{"n_layer": 10, "head_dim": 64, "norm": "rmsnorm", "lr_mult_qkv": 0.5, "decay_fraction": 0.701, "final_lr_fraction": 0.1, "doc_mask": false}
MLP neurons of a small language model. Each row is named by its layer, matrix (gate and up: input weights; down: output weights) and neuron, and shows model dimensions 112-207. Each number is 500 + 25 x the weight over its row's rms, rounded and kept within 0 to 999. Numbers have three digits each. A neuron's up and down rows have the sign that makes its largest values positive.
After each neuron's rows, "fires after" lists the tokens most often just before its 100 highest values on Wikipedia text that the model never trained on.

L4.gate591:489471525476544521505469464511477523486497533453533508503490520498481500474515547465476481507520499525495461518518505500485452506503450499488467488491536505426461515531514480502522497476512495505488471471493478524504517503465511547495493510513520501528497482495428491533475470505472491471
L4.up591:502507530528502522517483507514512478491512491515496459502510513521495508537481500545525529493531482485490475518529496496478486476507521467464498488516504466499452513496482481508525450541528492506513473539483491522500494500499514481501499487511495460474494533530551523476496515483507480467
L4.down591:506473544482465497476486522467478496504507484482482487510474496521485507511520552477535504522526497492525529497501517448489510481492501490516512465494504473482469490471477499500510529458512469534511474496479502499494487519459497488551474483500483493491443505542514489555486499506496493483
fires after: "|", "-", " by"

L4.gate348:482501509496521466511495530507508506440518494472471482464537517492463519503513540457560476501513522477523511487501489513503497482492471526513464530513521452496480490493561470507485477508485529488494495540461522484483484513458510517463473545545491480533539496502452512516495531483438494479
L4.up348:492486508520525498497477509536512490460551490490471494497495539495487500521503526488505502512509513469539480519510493533452494473480491486500482499492521511491503504519523482485518470491457480500528486535498479484529477509487491554495498517481504518479539477497492523468509493483448503499
L4.down348:505510536495483525525462473502545538509503547510512480521470513512504510516464484478542505506519507503492509514463438502472512486539520452469470558513525526509478515558481535490522464485476503488542472493540534455503500480485479473485494504483474444467508482491519509485509502465478497530
fires after: "\n\n", "\n", ",", " (", ";"

L2.gate167:521429531494466466466552493513472475519509468504483515482514489469488493497525506511495539521510525504502498467512502499525529469513507500511429530503508509523498505499490517514505470508498506464518475508474497496473512480463517492478481540510519462500458503496501468517515493477483487479
L2.up167:486515499473471461487501528518519455499532487506478479486499512481531534477527579504482499493519535510558495518468523480518525522495476478512492491508512477499522520486499494501507461463519493473515518482490505538495488479523521496506466478534531495474506505531484473524578477469510466465
L2.down167:450526484482511462516472485507551450502543500522529496507454516522508500477506472503515483521496485555563486520544497488531453493512522479473526490496497531534482450483480520564476521438556465482512552477490504537484479504460486495505497543525515473463522484496498507528535489490441485495
fires after: "\n", " the"

L6.gate526:510493556515478485532510509464529497477478468481484522482466470478495490507470501519493510501474499504531474475482537479484523502463535459474473531455468491480476513480470497476513526497490554455498512495529525494472520524479511507503460496493547514510476500512527498502476498491484477454
L6.up526:524512564479478509498490510479453452499490508460487483520497513524497534533481502512507503513498497528506509498495533485482542452483514541484552503556523478503486394493497480469534482467510522485494494494529512526484491525504524487473480542512493522525492526488474564541474507489490499491
L6.down526:510465534509519518497497499533534536545520454452462557520518470489487520484471426486482525536511510495515526490511533517558469477511478489499507481499531497484463455543502542492531492473502471487495480487501458521554531504459527552466484561543511499494502513489547491507492495515508501519
fires after: " (", " \"", "-", "\n\n", " =", "–"

L4.gate381:507474536529499479467505514472507484529486495520542504495480475455543540489483512501492554514537487474454476460500466496508513577542525467494488506512492518467509485518474481543483492509533509481477485507513483500482492523456515468531462463484529487483517564444529512489465488499486486483
L4.up381:504528508564498514462478448498487530467543543509505500470487525464505462491527536446499512535534500486517509489497488444560487497536534526535474461489506493514534470527504466489488499535501524523508494486526531537527465497525459491501488494551522510489518560525507486479522476510464513497
L4.down381:498502527519544456467497465481468536521556449518465478479486517488518430485499528465474489492500529510522496545513561517486521474473472524494549516504525479494545488517471507472505527509500480502527543503490532478488486498476506511462481515526484547526507533518520478528510524528497509508
fires after: "=", "\n\n", ","

L6.gate553:513574516473447483498510507475469472496490510496468509484506487483491503478508490514514484473512474545540507501505524526475485564493483508510481513445524493513488503468485464490510498474509459481503477516498464472487509512517504510509515483488554471500512536495482485490511483475497454498
L6.up553:504551548479480488477538549483472529467522520523495512498540482503552505462453527443458479542554497521534521508485496497510507520481490489475482478501481498476466516467500478504486488500509511476484491536525469526533479564486519503547554499485498495498495549465511485535524494469510508510
L6.down553:487494508488479517504522461491496494535461526485488550512490511505494501534450517477484458512502479485551509492482485504513479519490503470509515496470463536481470447536497512548475529495530514556525501527487503475492548505460519500485509503506507499502498523540504481472523542448518476485
fires after: ".", "|", "\n", "s", " Player"

L2.gate176:524515513494490482498455477551506490466506525522505495481524482463514509517488511469521520499522529460490463492534455540463497569517538490469513483463477544498513479499497526497502516504483473530516502498501448540466502538513552541444518478551534476514452509529491522462442495499511529508
L2.up176:467486495476530497495491499483513510548515537513472459486476498451525563490445464493502512533464495526525507526514527544474483501503537479482505494479499519547463490476520502496436524503526516506494489502527487506501505527487509512477474488483529516513501525489485467525489495511509494521
L2.down176:452492510515493472492504491484524467505530480501513463503503498475534527509483464533489545534473528500544481504442492545469536527553499468525507525480513514480520501480487467521486492550457501511543536500495480503477500519501496500506504505513546505514462551477497448473423451461507504516
fires after: " =", " is", " was", " |", "\n\n"

L4.gate152:497482502519492480430514509493456490478515454474486516479498502510510529484546496486516461472486516482487477476526513560448487518507502501457500499500491515513541509498473514541484529464483472499467494472530509509479491492464475492538500486485493553517488516447489533503519501500499483468
L4.up152:506549468444491511529515496469519491460488503488491506495558455517521493519514530456507486490479483473473495490508487510494521477516490557489501520450478458491535543494519513544515519562524465507462501504502514539476491458511506475509478502526479507474478519508517468502524511503495513494
L4.down152:473524517469514528514470493476541503511461545535536523480459490480510502470480496480485490515460527478477524487465480514526486494513476530491487519489488515496536518491507524501500505490490485560503481477492516517469519458509516514507497567481508486491490493510524477498509489452515513519
fires after: " was", "-", " b", " be", " se"

L2.gate427:465497483488496498486535454511495470495526448516475474525428484476546480510470516491498490501519540470507467504529508524493479472480476487463521518476487473511497459535531458496502486464482485532504498439470471479488472507503536484475456477495532538539509475498488496479517477478496469535
L2.up427:509504523530532546494473496533502521531519524535464514479510542440532491522500508516497455504523494500473480538538485485494544512538512515498535555506503496497508489513524485516519572534514540530470478492535464483525477508488496567469509486553525487528553520525504482516513497498474492529
L2.down427:506488563459537514513488516533536503499498489533484529475496498492494490457528510540532473493449468503544515518488482519503504511504511517543497527475563496503547470597523474500523505529524466493544493495532491506480474492531486525517498459546509490469506487509521426497499498479480515511
fires after: " is", "\n\n", " ="

L6.gate9:500504533499484467524544476460502500475525504508510491470531497534501502520512522477499479499465554475530536501512515519503464554547502481503555505499468553468539511491533484499525512513558477466491490532523431474499509519509481543491501466492527534499504515457478502512501512524485503541
L6.up9:459474509520465570495496532487531482479504550453458468449493508501513487504493525522497487489489466522478484483490532512454462511496495495524493512521507485466507511512483500496517506524546502489503495532497498519511489505503514522501530559515531507479532486508467471547483492533525453533
L6.down9:505481528535485506536479524528503492447506495492472484530500481476519454479480520515453504490521475474490490499507565508516516530494502494481537510447510491515502491504523511452555470510513503473499499489511497517521511488493491553556550501516475509509509506501518503523499477509485494538
fires after: "=", " =", " made", "\n", "\n\n"

L2.gate614:446539546529502522494490476524476471523505533477507518508472531471518452473502547504467478525530530469460478456521477447474514486508504459511514504517503485468505523520470489540503509480502531496507505497464491503502491519524524534491504478459490485501475509474466464538538543458430494518
L2.up614:489512548495479479481492540486446490483532481488501478457501507469520489533509494512502546487471507467511474495518531495503518499493492489478503529422538479505526480505518511544451485442501513532488486459448458485464525505514555491506528510509526467508489515477472450480527511512508464506
L2.down614:493469505521479471483497483528532466461535486485484554481492488476511503529504532509494507513497520480557534528505473532467508507518504496487538524513531493479524470478526516530506492487529488519487503512529494532464508557528478506492480455552518535538527489501493482501544538514526489516
fires after: " =", ")", " the", "\n\n"

L4.gate241:522516482515473491465495512478442500531476460495500487481511496465509475523476475531488563512510501496515508451528463490516489442536540495470491508518525475505505554491510501473518515480470512508455543498463513479478511511485514505559495510485507492516478502538507478495468485546545500482
L4.up241:502486472509489485492488523439488455472472492469506485502525505489485480500537486504491529489462506504497527456526484485502471512491488507487477504501494489498531490478518513468525512474532507455445531512494495466501500489488478496527444480536499505529479510565495475563451519471481475538
L4.down241:526459490489508491512508495476511510517475503439465450503504514522568507484514487480487495499482469490477501474480496531459494517487454484445494496569546453474484513492498488498523494523488536506453479446527512496502498542550474509540514455494520484499451528512502494435522536534478522486
fires after: " 3", " 4", " 5", " 6", " 7", " 14"

L4.gate107:506510475534508473470516513490496503530533464453519496525452464496521490476446474538519513509501478476501489479507490472515460506481501460526512518511457521495491481532396534504464514521517512520500515462511507504477481557494502468504524503502548532504474494502499525536528465463507519456
L4.up107:507503473538468509442529493522502542541487523506449466521455542491528547481498475535525521494498459480443516463513500488524497510459485472453515532517523494508504453501509527506484484487463500537471568464476499502479497515464489508537490472551481488532523508507530518539471492509517469491
L4.down107:497509460491471481511460550489530491487478487538468484515503455483492485508501518482523508472493514478551524486522480513513510490535493494522524508514476508489529489521520470501539468467505502527482469505490494496456514483514461494527504517518510466463556538549508494544461526498512492489
fires after: " /", "\n\n", " an", " a", " was"

L6.gate126:531500467517491472538505516467485503486477489453428520510516497517501495550483499497500431507498506478462526492456527504485503445482523505484511490497519442501423511481501515497482558490544522505470484460488536531452503471516507472498545484473498517467553568480512493533492494525496492473
L6.up126:532487493506508485499510515472520508473451508494497533474505509540479500482476501504474529556492561506505471483498532523485503489519495520482538547552513482524502480545512476491512494523531506496486516476505503475438499463499499518521569493441524531544528512476460524509467532529485499497
L6.down126:520507494511524507479516493485502557503503514478495500500474505469428490462484453490471525543484528492512521485507517503513493478488463542485503501502499453494488484475515502512490505487541528503537589492522530478480466492538511456498494473507484494484490507501459503467485501491541468481
fires after: " \"", " (", "=", "\n\n", "-", " Geo"

L6.gate89:520554475473513487462488506492505520493519507510528457489487503473534541478508499482531490560531516520467480476524493472494475480508543508489500513508512487498448538510496507449524541510488496478504520503499514499530539498486499470489499472482496506482521484533481500546477534448506519474
L6.up89:483507530478511539514508473446502507481523498504478489533460536504489469482495479455509477521504522522532536507563487465494506499534462504474509500520512484520492521517478475536489502508520471478475508518457501565544538521511506533465493471511494501471513492490473449542511476565493539535
L6.down89:466514473489525453531500463486510507507479463494458500453484458498541506526470506505482506496497505525496535509508538452513480518480511485476452505477529490529470492507499493497529499485544441511484489533512504493500530539469546508514465510509496539469544454444497468548459548466479491520
fires after: " |", "-", ".", "|"

L4.gate389:462487517515514496520488505547450487502491477464496448474550529545465501488508495484514506501488507491516485434461507503512477469526500544531496506507501480505519521494503499548491512472529528481470510521492545481480465467507498505485482526522480516524455466505507460513523485505446546488
L4.up389:483491538514524503499557511471476475568497528516467506472530500531496533447552487548468488496483455521469513477489488459498506521480531454479523515495496479474500536514500512481499519447501538502514496553544517527557513508444520495531499511498517533505531470471456480526530473474451493504
L4.down389:434453462475535496520511497519544491471494494507533513480491493497453496450521500523509498544500442480479497489479460509507519478492522488483523550476529526490511496535481491483513525529468523532495479495550507515486466473504512437530484497509468550467492486505484489450479495483489501492
fires after: "\n", "\n\n", " Party"

L2.gate85:492549533501443500496532472510508474485497533489506509521494479441546487441545511518512535500491496460467515437502505466493511521502527498523522518524492474479474476528540505512536519502480526529516488501468475527489505481488509537486452507512522488527505534456484522489491539457450492511
L2.up85:503546535523450517551490453531519495464499515490521465475470506444536486513499513473482518515515517451502520486530508494501502475512493491528512515496513474492462475439515500507526499457500513488533519482496468519443509515498512507557475494510490508544493488540455507505512509507484462517
L2.down85:534504504533481456487481526496437467473472512515478509520479498483474528492541527523472512532469496455506492470429510491470512449527506487493539493507482466462488486464541494482486526525530481523534495552506498539479450509484503543520468498502496506506512507476465453488535487500505490472
fires after: "\n\n", "\n", ")", " =", "-", " known"

L2.gate57:506536480500493525491504522503468553488518525519524483528522498479511534478583464460452444470461533486500549522536494550505510513495526478468511481480483460518493498521514475486528512521474530472520502493504443521498510464490488500554507486484487480519525525494524504478509480503498461506
L2.up57:492480487428510509502510489510458502452493537492516529485492499505509492499526475459443516511477516530504533502515520472469543491523468513478488523493537483535490529487499500459505506541467507493480500467536499534485504527479528510511493452504521514490477506510486531496544527471512518541
L2.down57:517495476476467485514471483519470495463523513518490472500509455533518481531490492505467519479488529545524479491473465478472536495484479511487441516502503520520489491466479541522541526527499534536510514493485513514507520495500552484483529490502467485543492477477500518535494500527526527534
fires after: " |", " Der", "-"

L2.gate204:497509567519509477478491511481471489484539548492525507494513492481490479507489497501498531461497491534533465515523447502479486524494511535519499526512500523488477492509481554511582534503477496463504474489566430525505471524477513475490507475536477521560504510495536485517479473520529506530
L2.up204:492484444512515517520492478502527488486500484517507488512551490498515537476470515525509499502539423472480479460501484476499483488482501508433521511479474501489508547488501497525484524495489453500498469436494521480519503535488495520484458461490480525471506533480504502494482519502494520500
L2.down204:511440471554480499487487522491510524504530504534503481498521504515487455515491528515529545542490468514517503559471549542517494530532487465480512505486517500525540531497484480526509497524507516502457522511517513492500427510500478526559513526491531494526504535471503521482484481520497483463
fires after: " |", "|"